From a checkpoint of a small transformer trained on Wikipedia: a variant of Adam for these matrices, 459M tokens.
MLP neurons of a small language model. Each row is named by its layer, matrix (up: input weights) and neuron, and shows model dimensions 96-351. Each number is 500 + 40 x the weight over its row's rms, rounded and kept within 0 to 999. Numbers have three digits each.
Before each neuron's rows, "fires after" lists the tokens most often just before its 100 highest values on Wikipedia text that the model never trained on; "fires on" lists the tokens most often at its 100 highest values on Wikipedia text that the model never trained on.

fires after: "1", "9", "–", "2", " "
fires on: "9", "7", "0", "6", "1", "8"
L13.up137:503486484507503407538552507494540486472479486447443474495526497514489499491577501485409450471505475481491564536538480482547490435547511481568497550532512584460497486527506524613504476535509493454477506540517446462527517485485422473442507461472481472504499460488519514406467473524498517536560536502475481457529498471483536476472481495483497476491505499508541509512516512525478444466577515547448562471523477441488485547488506485488499574495605559512430474438524519460494534523423497437460515559479455504473512468438503536526504474433519506561606452546482488472504485484543509490503570566607452533534547523558597460478595458476529507574460507573512437482494525464545528503477469515562472503472539530443439542502487517489456492556568535440442550490482472523510381500524484

fires after: "2", "1", "|", " ", "0"
fires on: "9", "0", " FW", "2", "8", " a"
L13.up1066:513468545542523473510549537551517446485480483383517549473489543496585459459564543444481493494568475446468500405507450533463464472444542461483534544508532485435460558552496525457544457485501472567465528511421502552524429552544476532481532534467489486479536486458489462453491447534515458442482503411503485479434515503512515459496505525595437454498540532560507507424453506520478505551532477529499540586517460425504521521475482485520498580506475536587582511518476487496400511510520494510439537535516523521473531447508489489461483523513508487518554483527474563464505563426451494494537556512484530487455506549546504423540569506541574469434493515496516439510469433496514566540542525516479539537546491487474500525518525540520496488601496538417562499475456505491542470509586528

fires after: "5", "3", "2", "4", "1", "8"
fires on: ":"
L6.up185:525507477549463413408554508541490469518561472488515479458529490541543494394512535469488458508532483549465505465519463494454524454533493523516525553437508478505487482525540523455489462517489492515437533485453407534508440532572464508528531445507504456507450499538451542524545454602475570473437427482516516530551551543464443481559487502599415447483500482479487497449441549536472532491556425531461518504469590470548459486505398493529514466455547547553503443470573538433496460503519459472503507515463488535485444457504479486533526540463545523564498532511524489524464483502566488489524542477585489475565442489449573463510559548508488439544466505560527488512492462459467505505529467456519545463547517484478492502498489396479458524527484400536539484511498496486531503490518521

fires after: "1", " of"
fires on: "9", " health", " Health", " damage"
L6.up693:518475483490397422461481502542512518541494490467517512549604491462546530391545427468537453476530505523486480496568511450510494492554594486535516519521463535453523558475484557483506497523496483470481492460468481529452436534501480511531520519464508479520529487506484486494536477520578513532510483539477519570520518522535478475543485483539513506472542470439564456521483547476472545577595436472429520577496459449491477514471505515454541515470529523504519557493483489499407548542552521471476503482431412574562439465490481429561538533538538447485550480528474474505448471526555452465536525511480430553484476516521508542446530561475489480551499475529479507508470516485443583542481490439512554417519494516553453510491494457495454522453591468478480452554495441504501505547540491

fires after: "2", "3", "1", "7", "5", "4"
fires on: "2", "1"
L6.up427:537501501500575443505489515526523526511526504537502573494475519523529483436524526431461482439506506508461490503511543462513513499529545542521559517475555432526457475551515551540498496567486516538469504542459444470563492515522533451496449490415506492477518505497400516488459460504490491503492515514579487444482514473560478519447488520547529514441500506545470525404505527462403500526479488474482457459519491516492469440498501547525466542527562435542453429509468537436485572501464502479532512563499482510514556523426559482460517511469464468477559462466471503562501544482506500499456410469537487477458478510553487477481528539540516532514414483528559543527512526468493577496513496405492542501455491528495369459465481473507388515490617520422486483413409462554506531501440465

fires after: "9", "0", ".", "1"
fires on: "8", "0", "\n", "9", "7"
L6.up321:597463471500441451452549500541539456488526577471531478492441540507508548458468536499471530506513546488439526518548512427519497468495536553499550568453503506485474546474543410520519490483499465465479523452492455432531405535504500504502520460494582480515476539518481547503455419623536514474499477516476562513502558498482520510525501404564439453479469483540501455472498619576486479452578468491446471463491563484527473540512439522448460521422520545459508438468539587487495469460458490392470494486500431526508506460499462541543576413489515517530496460543596496493463512438547493521522552483505449483564514514557523468541543541467518532510490536517520541436488476507473518536489461500562522481500526504492490441569547420498479516501512424518461404466490517506552475491517541

fires after: "9", " Film"
fires on: "9", " Association", " Festival", " Commission"
L6.up1272:450388508489502468422517483479463468478504517465495566530481484519419593463466545454485447544584553506464533441591499500557467458473441528528554558459531487526487582465487506463558522512420417449492495476489473497463474543584477491499496462459483460498562466498513529497472348495558559507501507545500515507525553498467482565534515457585455469420500446581494497460447542515507530469541481488452505522527439503529537460462468490462423462531485576533567483455583518494521508487526438447502457588421475505500509498500499483500537503517481518577564506466564493528524557422502538521488504438574494466492445519450477504542509501478570557511498478498524482450551496548445516468480465517459598487498503503495511460507499483518516468521506494437489448459463474479482510489517559

fires after: "3", "1", "4", "0", "5"
fires on: "0", " of", "4", "1"
L13.up756:432444452466532496507512554523556551555521506460519541448463480523512435402510483498560455504480504543489501483546493512446518498519542487558557568558467454538464493519561566386506520455465476507498522515446490587460524491473427517507526557463513513478388521496473479492461463596490546462489558487542488470580625493579545509536539477538459540491484491500475462480445537520526568468507424478389545520479519504587481449394382483532558471466545571460504498463499558475507498514484480439496497540455479550523470507506535463470500503468516487503547421501495503454513444551535492513481550473554494480478496476558462538423530477430475499514508474502391542395467470551495559541515466436496502458511477512521486460564496497491538563490512479526478479497469492506519552478486586

fires after: "2", "3", "4", "5"
fires on: "1", "2", " public", "cious"
L6.up668:453518459528525470466448508513532461513571506517526509446457540524472446483433581480453466509485478523469516496490468500537477556518520476525527488446479421551536526498523457567494495495483512510487506509473514532537501532488477475493493449503472512445455473514497484561486467513491498505513489437549477513467582471485577567536498485524493500480515502577446531455487535498470597500470515511482463492449505470463439513508443585514497556524458472468473505520475513430480530486444493486602489554526451561471523576506546523451514485465482485511509437548506454548477511418557478464430428505623534484477473531563442467507495543538483422512504571577494443516527518546538542480531461480540539502493518543569439537476510438477434487526613511473514458527488527529490558450496510

fires after: "2", "0", "6", "1", "4"
fires on: "2", "–"
L6.up81:552473502535546449471483505560512500501498442485538539542478507594516473491534557452524496483564474463415466547502528560465475547541529459546553555485583517470413486531502461547474509536521380451473571524488472525522473536436464505513487501484525507467543447480435542469491473550551481519492519521491435524475556464464459505514510520497455515509554505545482569495491501506508487542486479502436540472553470461499497459514502540598530474508465491464433488497515499519512508494461471514477536516518453465524473525486540501471640525488487448538507435547516517530527495424490437508516410503512467500483443551534464551463517540525535497482470484522497447436513528427473531518487532483542568529534505426499457428451456484514444590476535430411520467534436523582525488497480473

fires after: "1", "3", "4", "2", "5", "8"
fires on: ",", " December"
L13.up1425:495476398504420458490528586509455506477495516425542540470518575476515484460492566433515437483487534504497453519543495533509532467426542542548516546484501568444521523468528576544585536499484481456502479462409516456528456594478553506473489499463499461534508514502510460490476518501455545502453405523519524525498516433531514457480468489480495508548546448473533498483484460529500507550508439534516560523448554495560533475427526479490504426467534441550409445509545556500498514390486416472454570476532468515478487440517422538521494517497542497579510509461499474487514489523485549484507498469533494473521511572539549450485534477503530453555432481568523471520451453481505539548537465537416505599417559536518386526521402464489437500571561457498519482531432527579485523484522510

fires after: " ", " (", " in", "===", ","
fires on: "1", " ", "2", "."
L13.up255:456483460547558486471570502470514528534652502509469506494518530507516451479549508468405535525616559480472469403501545492470486492477503577530488427461486484535512452503509543550462525556434565478531565526483422519463427506531436455488529465482490423494509418484515532510428484501493501445495479533478503457530495509512559479470527524533539452573578496501491460505461467519476411495549486514530469518482462528565513506474489496480518455479545506599545478538556468463464492505431524485489506507530559509551489445347373509496505462505466463538510491506506544567465519517490478506476506493538481477572497538489552479508504593555542438535487459528503567507475480438522550487497493494435493498479511502438464427474516459478447533406515511476473459391505552521525442501485512

fires after: " ", "|", " |", "–", "\n"
fires on: " ", "1", "9", "8", "3", "2"
L18.up1164:535515434462539450458438553536511432531485507445458506442527488499556428468515519429508464480580484513525452513531553473454463448401491490527514554502563525473550541493490458511538504493478460516527596516499503557592507512480506554557553457482520437451462502489497497493475459457440510479515461519552523542504528453565537507498523397503441500562541474520468430451458498522528484524450457512467492562506500494467461510486569571565456489474524523495483491454490459452508501500477520490480461515468502525492479496452468506480565531418543515512491502513444447495470489515451468515484531438549471460559467608546503544465532515539480425434476507463506442503543398510511563505511469497476528546422527456505522476489464504395435519542478473553505490482507505492514446512543494

fires after: "1", "."
fires on: "9", "8", "7", " My"
L6.up211:567445544478439394419481480568532468523537562448539524474458514498529534400484445533486564543496525581474478457547517509439489458521489514527503529545505538441520511488494433505510529500524534448470493495512387483491500534543502498492485462479548522525520555459482511522444479508508523408512536592458574511549518463489474526533482458562450470503532504553476434494444523439545547461536467466468481502547456476516438452496418461445465512451533549519543502443495491485487518544446417410461513443453498514556554437489544548481545459469523516464502499570483511454497490537556513459548509503521423507530494441571549467598529509502440469519500509510469525547514514482470460612486387536500466466532435542510502496497519500444479532498509471463470490482457494490512467457525541

fires after: "\n", " ="
fires on: "\n", "==", "===", " credited", " sister"
L6.up295:446470444531458464477553507544479480499511517490493532572487575520522514452499479472512520428506526461433463521549537506462458519500499513540502512542538459534531508510497478503442506528495533543541551466460475440515454535491577542536503521452499518431442427510501542496477450540549508452415493491555491500505520474533453462507478470538473523478499472469516470487452604473470450540473502432497531484441569476529477399522505452537511447492492497527495488453535538465452509488461518418510512503550462493554477544511496444481515544485501499577514517506535495584501510473464460501517541587534466515474490486478530522432545520483497508509462509483476535483430497512398550490549468473505496503471540478520463474498419439566442594514591498484541522413541507522584509405532504

fires after: "9", ".", ")"
fires on: "8", "\n", "7"
L6.up1255:555462517478452444411546499497502525473520534405474539575464492479514500520439529542495527494568504469461529512607565432504415491475497482478533564477480518468424500461553470510518472500484497516454532490468484400516487514499477535515507467455542502535500471539521531509393445498477509506460462581467549480513527506506528498560495490548456451481522485512545429463500517474492403467568501559464496480513519498523504434457490539466454574479549504507571495474550534452521527505478380428561494439468421473502427454488512480536518496471554530614530490506468547507538532571522434535516531439504431499501452498534572507513516479544560432507474571501546489425468503540446520516503483545532483482458476548511432443497498453544443501498508438477445528471507470543464444484456482

fires after: ")", " |", " W"
fires on: "\n", " Mets", "ushu"
L6.up257:490554462529558488479540478473428443547551563451485469399554541449471505528535549464563431460540443534518523521492495470477487444555538517558513471495492413474533513562555473542495469496569537448494437472410471549483542585544531608521480459435477507548466539540515490465516506514573471511433489478538521498423464467514487477500485480513475504445575482481453462523461550496535477579501498541462427521498584508545466426527429499482513480493525558547515444500509511518534501562542517494516494511497427482487430462512497559539569538489550488478525498408501497483479544500491469511543466538507502555532423526499524413516477502529497498538451584538478551426507453466535488473461470523471528490513504466487515529553452501510489485510556425474508510475507532511566504490520446

fires after: "1", "9", "8", "3", "6"
fires on: "2"
L6.up1451:567501529483467398496501518527558524510522497473513505473406514510474505461486545434520523484503498555491568485512535451485466479519456471559546512484534488439578548460577467494496576540443468563493539448479474434503429516463454517494470423459549479483485472434444494474493454505510524514502474499536520470472514481535468489508514507560487424469495498488470511535498565526421463522488510495456421512504485465492490517510456518469528510509632425520543441470471607439463489472471512418499524525492459551529514520505520545530537490467522449559475439503555510523441582468528534507505500485576494488473492560562486523517505567498454536490424551485546589525475481522502522486532491467512464519420534555543426543422501510496438524506529484509498525420451538531506516429464496

fires after: "9", " the"
fires on: "9", " University", " Science"
L6.up1009:479393478439469493474540542522474458557492560470520562524509503555504571448497472403523540488525528587457518461536464510557497491518565492491508586495436506495485486435486416468469536462454466495507465484444487455490418508558492495520464478477508500479484513486499517445473424541525496510540456496449462513530486454447539508521510478500423514497524421525539519449484549570497545470615454490486495534491446502535450426440483531510492531607548491496508489425553519457518534506533498425492434492421475502462521538475524515486583502487519517591515493505531585510501495439516519479492567510492373557534434498513522554562467486483489535566514490525524421478547462519451497527515432480518544522478560469492460428530490484550523501516507453481418482466477526511464463450536574

fires after: ".", " ", ",", " (", " ==="
fires on: "1", " This", " this", " However", " that", "\n"
L13.up574:485432444512506465494486543513487474506514566443481470496551487490549497413526533478515566438475537566494454479509532438473500473523455493500476524543513568409421472496517506584409460539463524471531529510493474473562462507531527487520493454493527458477531505513519522503491502520537575524518512570551479452527597489514536484455428494520497485508552455531511443486446555532490581417483481579508514518520563551536479542471494453499504534513521458534513423468505504538514544520443473469420472477519583492457432503432447459455552483440524544525525527525526451516472510565508492482489520493492504516520493555572548473529503583413509429567527470538474541427493448484488522568507409509522463538496511456476474474531521458453422544468512506471402472476550525523458467440487496

fires after: "2", " ", "1"
fires on: "0", "3"
L18.up695:620509457477485489530507539541432471557588501491492549550482548527489465479522597520544431495552569456459460450461497520426546561534495513481496509495501461493474558540528428527540456482542395465506529468497462462446527544508569644509488484551473467443445430481540492448456524547520524493502520458496582513479493493601561458442506527456441441525575454481481529521448498572502453542534459529486459492515542409557507546470516451513501452514518493486465457510522541524530451485472519502510517524469475499562479467460456449482550457492533480561524414535521507523512505506517474482514561512537504572519471486510530486500471597506496464507481492529513457411460450483535498469506553526522516510531512491542520486484391529430514487518549447491549457558511514598517496486494446

fires after: "9", "0", " |"
fires on: "9", " Film", "2", " International", "0", "1"
L6.up362:432455453442474485491511539500507567469486498443454565514511443525508524440509572509534484527514537501451494488524473556450467479548416484544517518512528481534539563520490527476466471495484472507460499532469450510486428550519482503498441504473539496510473502474477538523541448461523556536527521539500513481494543489504518443531517453487411536511545389512512539480418546515518532477529460506457475495504490472495487547504502412533544422527433541463519554459508551461537486493499471437488526507529511482503506503515386460487528479543557404526546426507511562521463500485560454504489550591563440461515495494508496497502561528492519538569503516526502488493431530522478491503563479495509573437447516498459439431492461510475489564490518440426555511512466537507501459488500536

fires after: "3", "9", "4", "8", "5"
fires on: "1"
L6.up1047:437485469483518485488495521547559511458522532523486557512427482478508485478453488408470524492478530444471488495559464490493476522481488515534589517523497486534499467527515471523552466538489531530479519522513467507539476491502429517577469479449463460478432528405449453533481395439490551560521476458547443486513565510434530465475497419528434460453464515599450497429504516534447556581478497559488442470444546501526475484465461545486512525480500479488449438485474562393492519518436500443577459543522476508476562451414476507452537544472484454544548484481503500591451499498500473469478474472607525487535441521559543472460489566567524489516460547551537504478463526466488507427619480450450522538479481525488411499493517438512426545482530477502506498478492520484499533480474502

fires after: "\n"
fires on: "==", "===", "\n", " ==", "====", " ==="
L6.up756:423505510500448476469533466493491585506513552449458540440529558541511510504496548545508536469503494549502454561502559550489473445523492498497485568510469490477508465504502510496528494500525494510523493447508481529479481504504575576550522481489469500513473439488510575580490496553464529474494497558561455513517471442523485515438483420536470519480524473448516472475462536587452466519462517460498456507481550449487463506519459550586466546545481571506471517490475496514467500485466511505506545488556495527571463489455437500563515518470531545617572449469533492457501505480453452441595602538484487553557461554474505537458474534510485513486466460493432514448454449445407476501527475456533534481501527485471496461526501450454401463522465400497464521447513550500547447501563526

fires after: "2", "3", "0", "4", "6", "5"
fires on: "9"
L6.up203:448512490499564436477465549532456498509507475450566559476470520452513459507520466405457525541511509416485496528579551538519484482476576482559544575499534451501493526530495426462553446487448508521509497496464518492459477510486482505537523497487519509441524553444522539507526493457479475531470503426588406500431595475486543476514489447508433520480499476534401508473423542480491515466472470513448521492512552446472462499489496581577531424504391547491422452476480535461508476509460482483519492538487460503534584502399541480423582587491502507501504457539532566556436523467514488481464447499564513485507443516471415489476506526481478523526458584566510513517510506528526526441523517441485486498465521484468412558462467478549523516486595501486469518513453538553516557468432464

fires after: "9"
fires on: "9", "7", "8"
L6.up987:535482511494438462422548419452423447480491541461471556542506502480470578507512464498469514460544509485349512531555471482511483471527509576518492555487531537472450522460520417548475484509523471509480485426511399458470430529541462568478458460529481521465496483512496512590467452508526579494484483539479510498498498523414501502564495472441413458498509472537498416468450580518496468512614482515416518462502551513515567435510512506430485540503537534467562495508557527485520509496494447427423473562466479481491526548482487559476561440510475542577541459544536543561505502479504509509482517561543450527568497542472530469541509538523579546513477546549522463331494514487430514477535418502524549469553492545498467458545442486527489525527499476498476496495481516555524460448485533

fires after: " |", ".", ")"
fires on: "\n"
L6.up1138:542503516481421501406536515459446555458603504460528496541487490530482559421486541470471461463489480505437519523541492497503506476497481520557494526439492465498473525563505487466448441490472495458479543512466520451545469515510368501538478458424527437506543491519503524484446457533495528489501467571509545502463549497478467465505461519533550519438524486535406476482461584532513448516512483483458496518455535468512461491471417598485531522431571505515552485414544599404510486531479449449489527477504474533529441517452461493496455436481544536541517501488461512502524506553618477464491548493517497492481446537500485522509493524573544399514459554542503463448567484483532553529493513608508528483508488459468463509462477484584511511504536415500513460484491473549530474560443530

fires after: " |", "|", "."
fires on: " ", "\n"
L6.up593:501539527485475466466592508455490519521577486446524502489470542532432493454479536534561457449572529530512562502490510530455470452520490483545524489548494458455519500555582497542499492506518461493508507497520466514483499529549507563542523469507468499565516531491488585448560468535506491462496452538576485533510504485445487496548503483526495467466539552450424432520474529605479534516508464473453490487453580465506456447523412547502542546422523547530507432486559569518457446503500483506441557435476488495475440411513440530532548527428544526524508522538531490499447499457561453483529567471514553489566485539473532467458509546566523485480433581507510501507441421425527538466511515481463529480458421520458497494480537464458505541510532362549521512454568473497577511505559452

fires after: " ", "2", "–"
fires on: "2", "1"
L18.up334:529491511469508532528473510502489543549568528498500510485538548476534461476429563497517489451564524481419506467545553512464536504483539554531554496555527487476450526522554483498493472504549392513495501504484392445521496531517572484503492466469482543404514428488543491471473382560553468569512449474490442503509517565564508532541508508544506552488512434513535498464445543477513502534538427517488496467522488454473474535519479504455525547444472425513453365495505529503507496523496519512495541518536488538458456403486416490466510527448559581495566452492490470524520450421524431500445523466503520475531530495547440458500496552529496446559507501535521488479463443467542554452545513481571520431543569589483518501494503478461493527458515444486496516478430464577545423514461504

fires after: "1"
fires on: "9", "8", " at", " f", "6", " of"
L13.up1325:461476486487464484420533454554453483550523455501489531518470572445606477431432544523546585521496478533518461504500486502394487521463502512506510521454458492455464583472539426495473458500513508507492495483539510448431430523482517506501457415468525562538537487465489548549446431514517556489386455445495521506503565499514503424543533488557568527487484470522527489529479526509513450523538484522466544465528523585428496413425531493530518467526554552466511504533523510431473505480497446438443438517516449477460532453473463438468479464484467484482543524549482462581461514525525499423517505525535468446535439503515543476512526488506498479567445508553465590524458483529471517480499515438554518524555511470498425520513546530429459502447533480490471526475445515571538464422564575

fires after: "9"
fires on: "8", "9", "7"
L6.up831:529512487502488433460533433476443476491544507473472508528453499506484556478495532472496508463582493442375502483594439461527505483531511577532511523440525519462436477493482452501493468494494489492477544469462394464478467528534476568467472477516489500481516440467504491523462406548523560484490484589496541504518519573468512502527482440469448513518514462585549499479508537572507440522542457516418535456492504485521558446517492488482448542472559514504545440474569537474468475496458432456454462509446498508505518492464551534504572432518482496574514395527503539499526551489519491488509525552550480512564492531511508470533533521543617525510447520542518523347501508492483501531588470501508551488530513556521435421497417503482509539526542468457524451505435545577565429476505496

fires after: ".", "\n", " In", "In"
fires on: " However", " addition", " According", " Despite", " Although", " While"
L6.up1126:533445529465428459420497529524449486518468542474453594539444456452494521495528542534432462439556525532494485525576565436466482462540504466601505537501504511546454546529493504537516527512489511524526557494486501496581452524504465521505518500425467504485532518558503534537425428480518501413485459554499503507529541480535516449564413438554455537456528498522495499449509520549507483550531486508492555573522553424545532451452454553506480520504485509476491543489532531482529492448457481468462484475527421496478464443513444534447522444460569515642499471477539497533464456527461479441602556434517481486467453502496491482506471555490512536510524534548504483412455450450445543449477502491472528518501593501461496452498454450553483542525543441485450479472441506545528512504452472

fires after: "\n", "|---|---|---|---"
fires on: "|---|---|---|---|", ".)", "|---|---|---|---|---|", "|---|---|---|---|---|---|", "|---|---|", ".\""
L6.up935:482489532552458438489472555497509492530539533494520514519484555518490501507520457555539501511510443526497551489531494507549459464476586505479468481447488449458515504456540513499535504518522479519484499501488468493535483521527510579528399465485501446522483458531506546469515473544535464483476518593510511453481587471517510529485446458554498479550489495457510481398470534475458483555467500421463487575450454443526572556491525545480470490461517553506502481429567487469543489525423478438448484443499453524484444447483486509472554465469525507511510495531532517471522545553551421473517537472553460501467489478545512525584482525456577517466442473544448572414530402539462482520475528558508529527510553575490442431552485382545582475515587495526457541479533531544508468501545521

fires after: "9"
fires on: "1", "2", "3", "6", "5"
L6.up434:459463480495471485505558470491525507538607550537417527517499484495509473460457528476477552474511499529413484471502417485537486440511516532517538494556485491478475503489576571512473469480509560523514560477453468538511388491517564525616414425522519531508445468525535502529523455534543570540465432488476475527539506523463510470541466467536527478486507480502563385470477583606471452523508503453469462410470517482507480471467475457490530540526582465513435443476532531480492502489402533435478481555518468503468489501471450500453557465483489509606477545489450509555468489515429473423476567491544476537544469484495585495567479535493460519523451566526495583433505432472462496472605437454532541538477519465517427450524475489523450532554481456576468501431493487490538484458468525

fires after: "1", "4"
fires on: "7", "8", "9", ":", "6", "5"
L6.up446:558486431520468390447531486561468474524605531531500533504477495489539522447534528496429539499538460535484482499593489497500463447471499505524520516497512477456433482481549526485495466479467501516475547472462383458500437536547473527533480435507562510538502489555470542522456420556484582463430493482537552506591552482522480478551499476592454506513524473519516493469430575545431503548543455486474452492485494501496437494496481503435512530468584545517489520508588561414487472539510464472474472527497439503508474481497509481519586534516508522507536498525559510541445522498578457423534545436564429507528454455546562474553555466485512461441471500557522521490517493472473516552527503445578534441506519492500457471451513497480418518543489469456517443424516567557519512455480488

fires after: "\n", "|---|---|---|---"
fires on: "==", "|---|---|---|---|", "|---|---|---|---|---|", "|---|---|---|---|---|---|", "|---|---|", "|---|---|---|---|---|---|---|"
L6.up580:444418503545472493501535479567441573520542508494514554524520513534495505527564534535572491531623552477476506498597462509484419502503490517514580520477530497521484533551562460529495499524495470460474481490497452549486528531540522551533481422480502449515539539509458524524497451522508505440466459571522464462470578520510486488463496425566468502479504481515478448465455556500449548486530500454460507454505434447509481455487433511479460448473533473476540535433555471443486517497496479444490481466536472500476406485469521483417557468414505509540560480453572490579544514520534423521587528466513491546485441485518518464540477520521568570494459489523481461409526480480470493467488496513504539512489473524460450422499502437504495520511631452489498545422500498598557464438531573

fires after: "0"
fires on: "2", "1"
L6.up486:548468389490471469494494484477479507505528524454579550557550467479487477498493503485503476487574512535465510525503386512506500436500565525489456546474486405519465497509545494590508485498567468504449467532455521511479504564524519558496540458473496487469521430473495574512511433467579546461502487531540483563517516457474459470490499439494481512503553477585407573488515491521526469516555494520507487512423549419463470490521463488575590506496481529542413440532557563515432533467539492436497551523533469513550526530507492508549566446510597513547501460484535532553472565470544488446500565505520494543541492420437450427454492548538458521470495555566548503518434432452493578486450474520511584441461508497513465481563455450449489546505521418523502460535461504482520444561536492

fires after: "\n", " |"
fires on: "==", "\n", "==="
L6.up944:505484472538481427490541511539474530514591563452475526469494605511474485435504493526483501507509519518434462480506425516493535525479507511491544495510484467502516558516524469493563471502532500476498546509459473532448431480563499502510488492442534600547464465519492458515556490591493547434519497467542539533459537466544474525433548493536476501461525487508457443438466532600472503531488461412533463537418532500533447469448446499560514482518518538504419508473551503525517416491500513434487518541536436541500454463484491491513516501426508512533542527519572518465464534454528484500530590446557524484506434514521544504507521563484506469525451577608480429473501402513447549473530475467510574519499506477550440517475507476418464502554513457493483496503507529509594495435529452

fires after: ".", "\n", "|---|---|---|---"
fires on: "\n", "|---|---|---|---|", "|---|---|---|---|---|---|", "|---|---|---|---|---|", " According"
L6.up4:515409534511470496456546440506534508549559535494494501550491514541473506481460542513479475495584517450492530582555513410448457523490507485558539558474492493509453506527507485482530498521552486488487576548500470470557533486557452465544500453428499409460525490529469507517513456499485498496512504582521518470489571495503473452465461500565545525532510494534461452476479559472449455525581496459462490435554534435512461482418395524432511443486551486459533557444532523431528521538428401471419485438535472566436502496477498510497540460415493561546475506517499527498534563540574464472536516446484448570483430518563526504545480520549543457562433492506502544464562461530561514544507520572497502511464450516515420429485450471541496514540586456486488489473445513553526430477440533

fires after: "1", ",", "\""
fires on: " or", "8", "7", "6"
L6.up13:566500511473501422471536494470404497518574522513474537545524531470527509420515527497490514461508489523458491541582453499484478472503534484523555506464478536466476466531526448500532448535461523440455543444461389489557517532495494519536446473485455485458512514497517496504421423608483545465495516502541581466497530484479496520584471502506427513469532505513500543499505510536572435575521444492457477453496499506518473517460518503456440547458588530524529465499590528428447470493488374450532484528536476467510532435437541497534563469543515463514545409544513509539529497494469452425562496513518427495528470448590528442536572514494554465518530492533502514453501516491500467550495500431504531470485516545535470493476494492469443497543601472431507469468467513567541476455494500

fires after: " ", "–", "|", "9", " |", "0"
fires on: " ", "1", "9", "0", "4", "7"
L18.up1530:540520510477539500464446492494479461455544536526532554527478476412532455458537513518490476472550552534519488546599500433499516428477485538523497520443492527479463513485460487590556483425439554509473522534471486537468466540468559545459489477423485510402443467482562507500515532488497481487500452470576513577502564451493436454518442533519384568530560518450505481507465497558555514539538478501381482522492539481505516507475502512569453558485542463552506489464435559452541556476511526469552476566503487588476541414460432469466577484501580492483536521526536499424508483538455484503505494542541445528521512515563562401571509515510497450544462536485517501452497429561540514496516504474491543449523524543518538498559525465480452460543480534527531517574507492455548467492526521